config = dict(
    n_layer=11,
    d_model=256,
    n_head=4,
    n_kv_head=4,
    head_dim=64,
    d_mlp=1024,
    vocab_size=1579,
    activation='squared_relu',
    norm='layernorm',
    norm_place='pre',
    norm_eps=1e-06,
    positions='rope',
    rope_base=10000.0,
    rope_fraction=0.5,
    qk_norm=True,
    attn_scale=0.144,
    bias='none',
    tie_embeddings=False,
    parallel_block=False,
    extras=['capped logits'],
    init='orth',
    init_std_qkv=0.0451,
    init_std_o=0.0,
    init_std_up=0.0451,
    init_std_down=0.0,
    optimizer='muon',
    lr=0.0114,
    lr_mult_o=1.5,
    lr_mult_down=3.0,
    beta1=0.93,
    lr_head=0.0426,
    grad_clip=0.5,
    warmup_steps=0,
    schedule='wsd',
    decay_fraction=0.551,
    decay_shape='sqrt',
    final_lr_fraction=0.0,
    batch_tokens=65536,
    seq_len=512,
    doc_mask=True,
    train_tokens=514900000,
    steps=7857,
    dataset='wikipedia_en',
)
MLP neurons of a small language model. Each row is named by its layer, matrix (up: input weights) and neuron, and shows model dimensions 160-255. Each number is 128 + 24 x the weight over its row's rms, rounded and kept within 0 to 255. Numbers have three digits each.
After each neuron's rows, "fires on" lists the tokens most often at its 100 highest values on Wikipedia text that the model never trained on. A number after a token or word is its count.

L8.up454:136111134114118121094134150146112110133126118083146095116112119143123132139154179058111114138131125152135095166157133118104125119136111162156149102138120124163168144154124098157111161146143128140143127133139163134122162159154104146129157153136159124145128182105126112104110095105110114147
fires on: "==" 63, "|---|---|---|---" 12, " R" 8, " not" 4

L6.up642:141131146134115109117123155123109134111128139114133088122133092121117144129142091162149146181134106114094088160111131117117158096154072102149155116102120149138071128152142138060171138164107121130101162153109122112166111134138123167135098132174146156190147128163121144127109142137138088127
fires on: "ert" 16, "al" 15, "z" 6, "he" 6, "it" 6, "le" 5

L5.up489:120131096145107105093159129129150153105149086150161167097116113121097145111106154129104128158121098124107143135088157131159175117129125061128182129106085134093129083145119095126142179112146078111114126121125149125130165101138172129132171152121086144148153178102129147082092134121116121164
fires on: "ur" 16, "way" 13, " C" 10, "un" 7, " r" 5

L3.up756:106131132078131059177123118138124098137158116155140095167090135119110137149111096128108147131114129145145126141095104136157176122119106122132096170160115126116116077123144107129164144127119183140121139085159109136125145132118145146114087139149130138126140089118125132111124111139096129134
fires on: "," 97

L8.up559:161137101112140108097120131156135144120151115125170093105107149144097107142112109133127159108169123121153148115145136100137097168133149114156150148105148114083132113097138104104107149093108140119132157142112136120126162176140106149144107184165164120110163139132123120137078123122134073120
fires on: " S" 58, " W" 19, " T" 13

L6.up193:137160111117170098097106143128123121130147159139141108086131110134124094105144130157114122159145136136122129148089129100120146155145167159196138125110102113158110165107107157134132162136162139098144174080115156075101163147128158117111163137124160139147138131083140140138122160120133104131
fires on: " includ" 23, "ff" 16, " off" 14, " near" 7, "erm" 5, " sup" 4

L3.up4:124123125126121140155151133103138122055132159165130106127148131165110149123152134122100119139164170121103149085080126136106127147107131129105142146128112133178161124132099129095126141124120151127157108117098139095109133127107092120102121103127125137173123110106116176152117162097095121134
fires on: "D" 26, "A" 14, "ing" 12, "ent" 5, "S" 5, "G" 5

L3.up803:121114150144102152109094109152131137125156113134108117181141097152144115108162155135107164139128088108120122137123155067140088128114163142124142141107163130102094095138145098136143136182103118104158159115129166115075126170142137162131084134123124149106161126112152148133103136145112097096
fires on: ":" 81, ";" 9, "ut" 8

L6.up355:126125120089110135118142170144155111066161138108127129110141131103102099141160129130146143121147167111182109090163186112111094122146129140177154126108109104100097109105132150121129118133119124064114185117159091122114148137114126141146096111125106104139147115149132154192114115117146124100
fires on: "w" 47, " W" 10, "ew" 9, "K" 7, "W" 6, "ark" 6

L8.up480:174152113192116112139080105147139118094150136127126089153129126145122115124133145111124130158133078159063116079120114091162149130119148139132088083116171095132120066125146120170109136159109131105144132110130116124148107114191129149157105134147112109148142120099148145111098131115148132118
fires on: ":" 40, "e" 15, "-" 6, "ee" 5, " are" 4

L3.up579:091112114080085141121137144159130128095153095092137141148146117120082164120144111138160138140163101138097149106153126081119143102137153106123109132107123113140136180151092151137082124170138145150110129152153175160153109116139122109164127111150145187125113141094119147135100146138107169159
fires on: "el" 60, "ver" 14, " may" 10, "ec" 6, " can" 4

L5.up280:125106148113134131142179108086146092147101149132106146103155108122136196130117105167149123110138107134115112123110160099123085149084096094161169092137088136112125137143105120108159110150160138101151137159091166127083124132129169109148120158146097115143143151142121124158084083141169152141
fires on: " pr" 18, "pr" 13, "ight" 7, "ter" 7, " inter" 7

L3.up591:135129121111104147137076135144118152116158156158099101136108130107126118154121132087118096134127111116129121126132185172142167153124190104149088119083147163153140139173121140135126120155173143109148112099139180129116108102091127137144114141156158162120143143149107150119128083108137136149
fires on: "ch" 40, "In" 23, "ver" 7, "oun" 4, "oin" 4

L5.up838:127122113103141087126163192127113145111098128143141135095103132127144109129148118106167110144131146114131109110112135151082164113099120161135141122114129170147120105149125134135102114128147173110127136071153112110130081129121170126107147133114136122141098133109167107148138161117161099114
fires on: "is" 17, "ct" 16, "c" 11, "ank" 6, "ent" 6

L5.up554:097142099100147092115167154100122140144128065150140147126118139119096126121102052130118099162158134138157139164138147131123138119139120126141166148101121063163124095134091150131126158117144109117148121094115137142146085157109119118139175160158161119149090169134126088113136137134173111131
fires on: "it" 24, "n" 21, "c" 9, "ich" 6, "is" 6, " of" 4

L8.up130:137154159148161151116146122151145147055134146122105103138162128135137170109128117083132104155125158086141116158127126154148146124114160116096173097156128106110144140140133152140147162138087132156146120109148116112106076138138088125124134154147123107166141155106151137117162124161108118117
fires on: " b" 24, "o" 19, " " 5, "al" 4, " co" 4

L3.up933:128084117121062102122147092136137126155142133119153135142144113111111132109140156109126101117148140090111129133080128108162099126135181169119138080079148204121156150109104113148133104109122131124123124107132131126080125132144155151124129170136129141133115138092111170108103106119169160131
fires on: "-" 68, "ul" 14, "\\" 8, "ol" 6, " p" 4

L5.up334:116114094081167153141095129150126087094115157161133150132130131106162131162120131178158086140095126129142152143136119139181128137105110078150113090145131099132193122085112080088125130106168093130149174174107160135091118152126174112135165134148131173130130119122128169162114135123126112121
fires on: "W" 26, " W" 21, "ff" 14, "ess" 9, "w" 5

L8.up604:109104111124077129105137175141120125150138199162125134088136085131106139093107089102152086135120130155149140148115122164115131146140142154144140138152104127103086113113151106129091148141132126114125150107111105135131093137119141116152104150127149111147111109167125176110098120113124165189
fires on: " sh" 53, " Sh" 17, " min" 6, " the" 5, " act" 5

L5.up995:102104086128138158116190134130138089095159133137158106149161128169129101153122128096126155127122113102122104197139120154169109139102145125114085074114129105128186096108166113116185129118096137117143139127097139091109129132099132089162138134148154109122141119119086118143165096113150129094
fires on: " |" 37, "u" 12, "ing" 8, " /" 6, ";" 6, "ic" 5

L3.up105:097102120082140155138097113136125136119089121131119135129171099074145086140131132136069135163139133134117102114100123097110115143106148110141126108126132120140110104149091185106107113131120138174123118130125140177100158175094146133116143134115198150109111088108133179116086098143112116119
fires on: "anc" 22, "c" 21, "ric" 17, "em" 11, "v" 11, "ivers" 4

L8.up265:129077131114117144127134121171114146091125132094144087136133111103154099132141085103156089108141158176083104120142142172097119092112084109146107107119133123123107121150136177127110146111093176166113103117115124160153140152090124103132153162145130164118129124111146161114117133137156155142
fires on: "t" 14, "av" 9, "v" 9, "c" 7, "il" 7, "al" 6

L3.up380:115120127118158156130142135133143148076187132103125148103113108140124144127101139092163087104102151115148120090127115083152128114151139133148150139111114167125118144126136123141143160066131124123164159144153112109127113101152121142176114126141136143103115122064084157166136103080108156126
fires on: " dec" 27, "ing" 15, "aw" 10, " Dec" 10, "ec" 6, "um" 6

L3.up388:163135130153116111074132108169126121146112103134117110103143111134134131173132110124094119136143135125126125112118101121121112140144113146161153117148106108124094131119100193148115161179134138117149124092128142124109142172156089104155164165133137134116104111109151149130098131125095093142
fires on: "ff" 33, " All" 19, " off" 16, "ight" 7, "ind" 7

L8.up564:160158111118123115136100109134114115173083146129149143119141088122129113112112153129166136145150172136174107122124121125130153131119115149124129142127097127079112115155135136124120073118115113137132088127150110098094133046147123137124115099151115155174116152141140160122149140162170112127
fires on: " t" 31, " d" 12, "d" 5, "at" 5, " D" 4, "ad" 4

L3.up895:139139159140126104127181124128170189128169118111107096158134117099140137117122176120122142100147141133137095101113138104139138093116149114139147098115119131111084094145124120168151154120148135119131141121172118120143145139119149121156126104152130114135169123068144100123107090160113087130
fires on: "ro" 20, "ain" 10, "s" 7, "O" 7, "and" 7

L5.up89:108159111151125108129133140146108111098194122153110116110127114108118156090096080122099118104137129144156107159130097135099132118122118122171168140066140139106171141127100112092136124135110157161168144115132113087132102127142120118103080132111129155128114167125115168092086114153133114086
fires on: "a" 27, "o" 10, "ight" 6, "'s" 6, "ra" 5, "A" 5

L5.up820:136144097151143127175116164130114129115159123135147085096119158081154104154144131128131118142117101141189105122146110089121099141118119134140139155127107095116147158082148120137193164123105166177113112150132105133077145157128106149131108121131138143137115108142138177087138096108112126121
fires on: " |" 44, " =\n\n" 20, "," 19, " (" 10, ")," 6

L3.up276:089053132127157133100125182148171123089153112126146108135143125111125154106104140101132094112152156167140130157111127156130121100109143118119183097108128115098091099143146110122151155172115125114153143148172099129105106156144128124106117153158067138141090120161118113163144147118122101130
fires on: "o" 16, " than" 12, "out" 11, "oss" 11, "^{" 8, "W" 7

L5.up38:079180138113146122173134078126137138157093137080158101133137138100132104158116143124149127092157127107127105109137121142171110116132133122135123133125149081116112116174126108102086137131121139119152110080152143125138096117148128114137120136103149121139150152166084142105157073165083133119
fires on: "ord" 17, "let" 15, "se" 9, "on" 8, "ol" 8

L6.up581:156157107093102097099128143117112113109126087130081150088100108159151167115129121173112168156076089115117074156094157153153128133127150129122138126102119146102106134161082154123097142143121140124101207159103161119147135111160170155130126126130109108164155144096124144085111125129136120126
fires on: "ra" 23, " his" 16, "o" 9, " a" 8, "ri" 7, "ubl" 6

L6.up659:115154141126117147125155138126175148101119131142141147146091068081149103112129145097167120115113133139094132165101125127132136134103128139154161152130134115121099090134130131112112108125071141102137137148137117129165114102100140165155146159091170123129067167118174080142085135115164166091
fires on: "o" 23, " No" 16, "v" 15, " no" 8, "a" 7, "as" 5

L6.up1018:118085119087095134146131160105105100130168157113117088189154100188139139127165146130135152121099130131139107121191125141100102116138157111162126152088086130130123143120120141143099126135147154111098121176118113092099160156134119097104156118118147156129127141084150197134126097141152148107
fires on: " of" 35, " at" 10, "ely" 8, ":" 6, " to" 5

L8.up830:164140141072128121118109177130188100094122107138161144124114097132129086142125156174115167113128089136101103149143161088089075142107128097167138135108165131126130107154120077122160139096134131110112146163128118123088134167136108117128144142123135120112128126117174155113130131133108145105
fires on: " W" 60, " New" 12, " N" 8, "W" 7, "N" 5

L5.up494:145104163143101159088135103148173146125132133092123088169089128093113080100099147119148140135133118128128123139126126128134103152099157103130104175133147155118099142077167126172129098139148136111122103103082160104115101158123133166099095142133128147109099125125159113096119123117144106114
fires on: ":" 82, "):" 10, "/" 5

L3.up786:117122136126117119142097124137167125158160116092152143149128115151156119101147090078121120143115126113100111144112125115178102100142179164115179132113133104142094116167063123131156114146094107122124102139100129149107131139161166099131116138164130128106152084131177100102130135110124103108
fires on: " and" 28, ";" 13, " with" 13, "ough" 11, " but" 8, " as" 7

L6.up1016:076127169140153117150108142116117143096128114138104126136130079104142156120156116088113157110110100140118162113092114123159116110155153124164150131120127144146112134165107114090120151116126125107174133121157107110106107146143141117115100142107137108117079132075108140117119141152090121193
fires on: " City" 15, "a" 12, "ar" 12, "an" 9, "ia" 8, " city" 7

L5.up973:165118162106146156107110103115125109063159178103135114077177123120103160125100139120116139150116128123126098134159099160075109167126110121139165119145141117114140168145134171167116117136130130116180138134139164127100149121137150135164110091158121098143126117097125127109118136102100139138
fires on: " " 68, "a" 4, "th" 4

L8.up926:147127115144159128116147179125137119116121146110161131125108093085139139119094118120165137171091147090139115122142139158079139090091138099165091132128126093180154130141086176166084150099154122094161176157138129065131163109157134158148138148131126114119107074137093142114098132130116145166
fires on: " pl" 31, " Pl" 25, "pl" 16, "l" 8, " w" 7, " res" 5

L3.up640:120158146067167152109099146155107129115157111116136155121163153114146096092092146158084141150129121072134146147142104145136126115109146102090133139085121128098107109093169149153149167134159193148132113126114125090132114118140144131165126111136124115104116135151165119166126184109126107105
fires on: "is" 29, "urn" 20, "ig" 8, " produc" 8, "man" 7, "old" 6

L3.up11:146138132143123155143113118149142134121100110170131153138091134145076123114085129135123154139137179112103159151112151080132125148169146084160144124113144143155120154133148105134151148104144121130193148091176127119155140136137173103142137125143183168121123129119147096161100102142152104130
fires on: "ch" 36, "-" 28, "arly" 10, "est" 5, "z" 4

L3.up801:113112128124147159120159087104125111062131131131151103113110174137105129149136095091100150089136174132127141153076176125150111083163118153123125146100171136123149108087062149136145091167130137130142134161163131097106137092128077113130140097153136126124151139122136107139101158108128126141
fires on: "S" 32, "E" 23, "B" 8, "A" 7, "T" 7

L8.up652:142130154076122127134135125094127099127107135165136144121115157136102122132143133120132116097108131123102099128146124128126107092126131131160150134155108128107123086133124115115122094124092082155112150131123150087198126121117156167142150099135132157126087146058117081131062147146138105127
fires on: "m" 34, "h" 16, " sm" 15

L5.up487:128137150121091125119133162141105178091152134144127133128107107090106118109106086084110105154156118153140130129152115125123151095114150135134126115123139118121127165125104077090110198110102107119111166163087123142134130119129099147146146088166155161109113128116117131123174160117122154145
fires on: " can" 28, "ould" 21, " may" 18, " would" 18, " will" 7

L8.up769:089188109154113140122144107131149157137158147108140140121122080140109109121081110120155077158144122128106141120164110132154113117098155104139098145140122163139138142112122180179113125117126145109152104094180080103093104137129138110131096147146117120165149135143112167141090108110126174178
fires on: " pr" 36, " Pr" 19, " the" 13, " min" 5, "l" 5

L8.up7:116152126138127114103127132128112125135145156094160144128081114122177087133152099132098129139111125149168129080100071130096072118134112171132160092152150097107165190126157102133130117130143141146139127097137136108171109160153180136106137135149091170138143096121116178097117111105148141148
fires on: "," 67, " " 10, "ut" 6

L5.up601:114153099170134143093110123134131150082112149113145120152134122129129116140091134098143141130106131099106104142094142162177125150129081106100130132146128134107141099085126120168162115131105128108149120155108118130121124118124091102118122140136130106153071164125107097116084153159120129115
fires on: "o" 19, "i" 18, "a" 17, "u" 11

L6.up54:115112134115170143128171148136122171113075155125126139152139134141165128090136062143117090137102139112126135157137114128139129153114148146113067126127136100152143085099116083126129111132116115092149106165092151116120162143147129124107149094151140158121121113131140149121109103111089199089
fires on: "ag" 17, "us" 13, "i" 8, "ib" 7, " well" 7, "ab" 5

L6.up138:122112133092061098118108137141107127113139148119131135164131131136130148118133105095121116069164101138130107151126124144168148140150146110154147124129081140088123122139131112096169143125139123082142151079107101127159099129124131106121145113133122155130144158103138114092056152139131128136
fires on: "a" 34, "ina" 8, "ia" 8, "o" 8, "i" 6, "ara" 5

L5.up165:132139131102144143109136100103129129090102148106120136140102104130110137124113139129105126141144064161111124148115159097153107100137162118126115115120149151142138101149156115133155119120102151124079112111070126098148128113164127129106138102146108132142150167100140152181152176091143134108
fires on: " and" 29, "," 23, "-" 18, ":" 13, "." 5, ");" 4

L5.up534:139148097115119106130115165146113107135137146118133134117141096114103134125140120090116159154130096125085089146111143126095113066152078125149128133097090094145154161152111099130104121101111090121139118157095123161116176153116098116131145074105146118168092156117109112094103146074139107070
fires on: " R" 89, "R" 8

L8.up253:139129143108132089150132166128104137179174146119132132102098102097188108128098122168152108136099131156100099138156106147132132098129122115135135141145126139122093086124134121141109139151133113147127135090116144118176164142157104132116102131169172133149090130098160093105113122137127111138
fires on: "at" 29, "iv" 14, " Dav" 10, "it" 4

L5.up144:125143124116125118123113087111166125144178107110129111122178095135168085113145148130104118105115157104086131156129191113126127145159168103131123129147152153099116107144138131111072104153123176138134122096099129109116112116143122146148104142139159150180139139155166142141104109139141105110
fires on: "t" 32, " ext" 22, " int" 20, "ult" 5, ":" 5, "us" 5

L5.up918:140128147095161115116172157150107127152130131119130161126117117104096074138109138109109114121117132129139131083113152069151119150127136175158162082079181145132120106114114105171129111125116142129124085103108157119112146118149124125164103173140106151104130159104138109130106111126146087125
fires on: "\n\n" 29, " S" 18, " \"" 14, " ==\n" 12, "==\n" 10, "\"" 6

L3.up389:110109182125115134084155129093151139145161141117139153164123128120140179141122160145136129139121153131113132151135107096131116067075141146185105106087168185140128094123126141146185093107179177168097160105125081118146184129180119127101098127151170134139107106100116116109155123093150180164
fires on: " pop" 19, "mer" 13, "ern" 11, "tern" 10

L5.up134:147126131104120120114161136152158104099144142132133166158139099090104117142122123122106061146151123095111147145171132148175142157102130128148170158098101104159169133126094104120150121118138150132150125101121109104142143146151157127119197152139142154103115121094180188113122167144167092116
fires on: " W" 100

L8.up19:088134113105171082095173139131138119118113133103147111125135117139138126136126082110147139140143123116157121169128091124174130109182104112127145148120130129123133172115154084103095162135131122097081138089114135088154114092098142120121060167158149101151126140115140104154155154124109123146
fires on: " c" 25, "le" 15, " le" 13, "he" 8, "es" 7, "che" 5

L8.up677:098158139158096118139096118140120088134123159102149107125062104149112077137156060123109123117125089144123094097100103132118108160191176120116100126143139123152139107163156114167116133111088166149144122113106137067092134115160157131102147130147101183116124139143153171108125136091105103161
fires on: "," 74, ";" 14, ":" 10

L3.up759:085132097155091153179103078124118113125130125158110079098123177120116128112128086145147146134144141144131117114132116154153138123132105159096150128157115091106147171116105155133183129139138161129138119126114132141131160111116137163138135138137112127111067130133121162088078118097117101109
fires on: "," 40, "er" 34, "her" 4, " |" 4

L8.up57:100080120103129115108154134134192143125178180118138116130167083105135163144138092154172122117094135108130145160105144155122104151126121132160138096139132111130112129142114154138095112141099125107149109137162078126138109142124119171142130143114100144158125123170115176147140127184108132095
fires on: " st" 30, " k" 14, " d" 13, "ro" 9, " g" 5

L5.up886:133119135097134069155081119150134152123122141142150139113125122133109149149137097140130118143105116141168117113086125127133110113167140142148119168168183171096162075114142179144133116137114144140174112105107127078127158132178108178148083163161149151164106105173122127170130099104129121146
fires on: "," 56, " int" 12, " cont" 12, "t" 8, "ic" 6

L3.up99:097137102087101074104144171141114143085085096163151146102096082146104147153096124120146111152092156163136108130108092095108169121127129094165088122124113127137080104125128112149120125105124118099114105090096134180067110163147111131137125124133122149103115137138197170109132137141134162149
fires on: ".\n\n" 61, "==\n" 25, " ==\n" 8

L6.up225:146116111124094155080146101119107134139162125120143081152150097135146137142114118176147089119087137154157129107155077100133070128153171150122139165113160156149090175153136147137117147125125145123133119119109122096081141130127119156131154156138074116140189136125179155125143146149119133129
fires on: " by" 45, "y" 22, "z" 6, " at" 5, ":" 4

L8.up23:112110091147134134113130134164092177101092109129089114112071139133123088103102165121106125160118127114119136146123122117119135129173120087116113124153129163176188088114126091137126144113121146077121145156107145138116124127121120112115147137143111150112116119107094108079125139134147118155
fires on: "a" 22, "o" 10, "io" 7, "es" 7, "i" 7, "as" 7

L5.up337:129174099123106126112114131124100112131145105130140147091109125120174170121129118156130155174126115117130125094126103127168122106129147131100150080110162168121117130118176131125175139112128136114121108143142113133140111136174166149101092169127110170140131084098153143071084128134117129119
fires on: "ra" 64, "a" 18, "ro" 4

L3.up666:128131150077156159121114107136141123110144130103088158122105104142109118122104122149159174110145175103133125158131149133105130130148097095144150130080115181134115152109145133172144118136104132152121167123115122093114140152132097162153154165121161151110133136145138103183119094115138164087
fires on: "an" 39, "m" 31, "z" 7, "as" 7, "eat" 5

L5.up95:073126115105133117153132128133105134090131130139161065119125107128070137100114116150116131110133113117136111146100089120143153165085150121155093135168146136130151090150079105163143160133132156165146149093126108120157161140132149182141087148143144156152151094150097112103171121134135119107
fires on: "," 92, ")," 4

L8.up839:107124140140113095147140161128118134104136128128119122155096103143201070140141152138090126135104134122158114146108143114096140135072137157158109154136145128120148087125144113147131116156120135162142126105101156131109128144168167079158099141150114170113101130146139156102146132108102111109
fires on: "," 33, " but" 26, ";" 23, " and" 7, "ut" 5

L5.up222:114070113137134145102151101181142114162120143110164153139121092116137116177123105121068077129122158144133160130146115152120133146163137149111202113100110109132165100128107122114150125097138126122134104123155137122133116145113128124126147149128100136184104159116162127090145152158139152106
fires on: " y" 27, "y" 19, "az" 7, "ew" 7, " Y" 6, "ig" 5

L8.up748:138107143162144114121150167152088119103144147113138104106166098177101159170116153101116113113131153136149083160120141166165115078132114129138163139114135085159139161149161104130138149123118109095091108124122146127165149183074135144137145154068137124110116109101127118141136127113112142117
fires on: " F" 40, " R" 10, " " 7, " Sh" 6, " r" 4

L5.up1003:124140110133133154128130125111134116142137126069118099115143071158126180094167150164105161101098131108138132121142174128125117160095160137146090124119152132138102096089071130083141139135120124144138101153108156144165127157079118132153156182127077161132138151103160160096133130134119132139
fires on: " of" 23, "us" 14, "ip" 7, "k" 5, "ary" 5, " one" 5

L5.up782:134095153076120100158122106111127118112104129107166080099127121099143137119157141149158146150127135067147092104153157123150153126113079106130087060124136103130096110108099130136136150064164137121145098123098141108085115129129141139139173136148134114168092127106138115147137117146118132124
fires on: " inc" 23, "d" 13, "c" 12, "at" 12, " D" 8

L5.up240:156169136137140157138171124158141156136172132101126115095128115092163155157114100109146075121129133125085137131099115135106129112118125131112163124137094144123138121110131136113171123096093117091117093115111135152116145128149121137090120114152129113132090137147101112094121163163150111116
fires on: "ov" 35, " Russ" 9, "ev" 8, "R" 6, "E" 6, "iv" 6

L5.up250:144122133091114136090098149135131118092147116158131151116110127123156179100148146148132125124113137108136083121149117140133153148097134130141174156132133154113142135110129061122102148156083121129120125105097100110154129148107111111147085162166144146102164128105142154148124112113146113046
fires on: "os" 21, "is" 14, "a" 11, "o" 10, "k" 6, "z" 5

L5.up283:129126130117131177084113125143141114145119153146096144141118125139171127112111127144121145146130132132112093142133140102137151108143137129141128141111165160103153079162144114129148172092124134147141139102108118123142164149128155087130112115157112104149117098147179105148101160099126155150
fires on: " of" 35, "ing" 11, "mer" 11, "le" 9, "ate" 7

L5.up565:141099153133111119157137117130130129138127109114096139149120096101163138094136145126122165113160143167136137120140105095175092123114138106152100133093134162135118126115162140109143124100127095129166158114155101143141101108171120110147152108135120102115090062118141098132112142133120089143
fires on: "ar" 16, "an" 9, "ur" 9, "a" 9, "ia" 7

L8.up178:127100111132183134118131171139164115094085132098169105133127103116115107140147134159153094135124118139125124130107127116096097084159139139125111131113129150146122122140116143147168117173074152098121065158143096128124078149146134132129115123183109096120146170130163138130127109118141153145
fires on: "." 47, "-" 15, " |" 12, " in" 5

L8.up578:110120136121132132111114118151126088140110139179138095148146100156111113138119136137148153159118120105117131129157169105137110120119125116138121173123194128110140085103107121102131183116108125147100136140123160108118111176149133153151098173093127105143155170138145122154175128115134117088
fires on: " C" 31, " H" 10, " R" 9, " L" 9, " G" 5, " S" 5

L6.up388:147115122110118155111087133173080133118082135117144137164131160102115165130152124133105153147105162168145133130127124137182154120126141092157183112128125125105163106155103157188120135105118167096166150167118140128142114141168108104156155154177143113122108137119112133117087132174097124111
fires on: "o" 31, "i" 22, "ro" 7, "a" 7, "ue" 5, "ir" 4

L3.up410:112147148151110109130064118141163168131125139142138136112098178187101099145100147127101116121115139129132162123108122146126164144144122130144121135102117146141105138157110087134155120132125145110152158058143094107150061111093094129140165128143162155099133104128125144128129126114108172136
fires on: "ch" 28, "b" 27, "h" 8

L8.up190:157102113141100187155153111119112145141084064120115117090093153157117142111124133165117138132129138106145158105112121133133101153108130126142119123119113153118156094110141099137171107137158143102116121181148142134147135155129152147150080154130179103175104169117177115127107113125125119165
fires on: "w" 18, "ew" 10, "c" 9, " of" 7, " gr" 5, "irc" 4

L8.up996:178143125104098137146128159099148103092143148130100110147105157128120135127132062128138113097136126112153096127149151061168173127092149112146126153133132138089111100119084116090142098125083141154103148116117145098152124197142120168142103141129121117136135137086142160120146115147106095165
fires on: " H" 84, "h" 8

L8.up686:170131159093114150123117129132125094145117081140152118094092065112125137102156149088143149147114121117123134099168194096147153143126099106114142165116057118106125131103114127127146170123128120069109143106123109105115143089124149142140156102163119121158113120131134137109115120159145106127
fires on: " H" 28, " C" 12, " Par" 8, " v" 7, "ur" 5, " E" 5

L8.up289:094143132119153106150123108119128109096132113118161134144096111145113091144186139141118108136109126140106130145124127120095155157146151140146135149181136142096112131119132122113156138094120161142096152070123131139151120128130146148135081111091124161128185085128117101120136142155205100115
fires on: "," 75, ")," 4, " M" 4

L3.up495:081132170127133129121128140154146141143171142127165148108125081114108115112091165147132103130106130137146118108114098133167151079108141148141131164143108151092131089129117084162110139116090164096118138162092119116080146118125120149132109145107119098142093116086131148142104128119080122126
fires on: " dec" 27, " Th" 24, " se" 13, " Dec" 10, "se" 8

L6.up852:124154106113126124129124118123151108159079119138155127127180112127136139129134141139128142124145127180129155121117095121107146140119112138112135121155159166117177120178137167130131150128125116071133158121172156122155140089092085136112090134151128176169156147088108153099140146113118098191
fires on: "ic" 22, "z" 9, "ad" 8, "d" 6, "el" 6, "0" 5

L8.up901:132119106178127122145180191179115138124091153154134143111083114171109127133131123155088111141099133120145110142142118161111102146202132131139129127087107122146145100122160128102135154146182091140138137164145106154132140143086128108139143144143137135129142135118151131153161122135131123130
fires on: "y" 23, " the" 13, "7" 5, " Y" 5, "6" 4, " of" 4

L6.up831:150168137139093140158158176174104144103161161151119162132117152074153103126082107153135120096102105107112145087120146074104121126112149118110089125116126101111139135090155136120198139094138123138114122128129161127115117122133086143121146138160130153113114143114132109109089169143129126177
fires on: "ou" 17, " Austral" 15, " Russ" 11, "ov" 7

L5.up113:170131148104154124146122151117115136136108132108094097130104112118148128123123109144123167116150128102146103120156133126137146132114129137150085117124112114121097099080104166087126167176127115200162159134101099153128132137127140180162105154167165113160136102084138140111131145114121134104
fires on: "at" 45, "a" 16, "k" 4

L8.up227:128157102100098117132155130140077081121164126163125136112166100119148153132167094121183134121134064100136158147109115157149121164112148162146154137149134112111107131104142125138075120141092130123103156143143107108127138134132176134152129152140127156126106118123104127184123141151147127147
fires on: "ro" 16, "it" 14, " St" 13, " st" 12, "ad" 9, "ou" 9

L6.up1004:141147166109123116126143150117108107092144195121156145142137085152100177128132131092130102103100112163144144125136128127111119118098136126138176125153152182064098108160122088132101189126148099141148157117123117100107121159087112144138104194157111140122098128151131145128138136123090167102
fires on: " k" 43, " K" 18, " sh" 12, "k" 8, " Sh" 5, " kn" 4

L6.up569:132150141096111110174128115155119137116159097127146113129120103112150096111109165103153110163194107136137145125127165114128142139125116102130084108153139113123070150143141178136111148136144179112159105157104099106138169161127108127128091161126162137129128126142112117080100095135141128053
fires on: " v" 37, " V" 16, " def" 11, "b" 7, " se" 6, "ff" 4

L8.up157:105108127116165076162142124090187155134096128142150179163114073141118158135112134128157082103112103129114105122155141157174133149154134172152111139098126158151113156119125096126136151113132110094117135163097110091140128158160141138109146139120153145113112139114130101144086149139121082125
fires on: " W" 80, " w" 14, "W" 5

L5.up560:156138158109094125135123129099099146154123109097107118144129090111108147120097114138112158098173112119134115156106148102196089126165098111139123126167153162134181135106167131117145152101111147112140130114094110121117141154114124086138148112166114129130102135088140145096097157187140135134
fires on: "a" 65, "d" 9, "i" 8, "ara" 5

L6.up512:141090114133140158126104159153182120121141119149108150156156103086131144160153125152162115112104127137147113186119129144135131147098137099156196142101139119098134124120103123107156157138114158131088107129137126105144120128161118143111123152155157124132080144135135128116102141105123139147
fires on: "o" 38, " Co" 36, " co" 22

L3.up672:110157144117124135100179127109092093121111124152103100141102120124102112091133162115113123120089145118104092130123173157143148152144108150148128133072125181137136195179169160118182155138111099206161140142112096120082170118144137155119140133143117133127114129114090137135071111160122122122
fires on: "ion" 41, "\n\n" 21, "ul" 17, ")\n\n" 5, "ampions" 4, ")" 4

L3.up383:203104179122120119135128153131130115075115150124149081110112134106119138116132099165119111143114187118122161112094134142158150157077083149089144150066140129126118124097127158146094151175100146119158117111111112116149155114131107162118101147140121130107120129124130148138083141094099131086
fires on: "oc" 31, "att" 27, "at" 20, "it" 6, "ourt" 4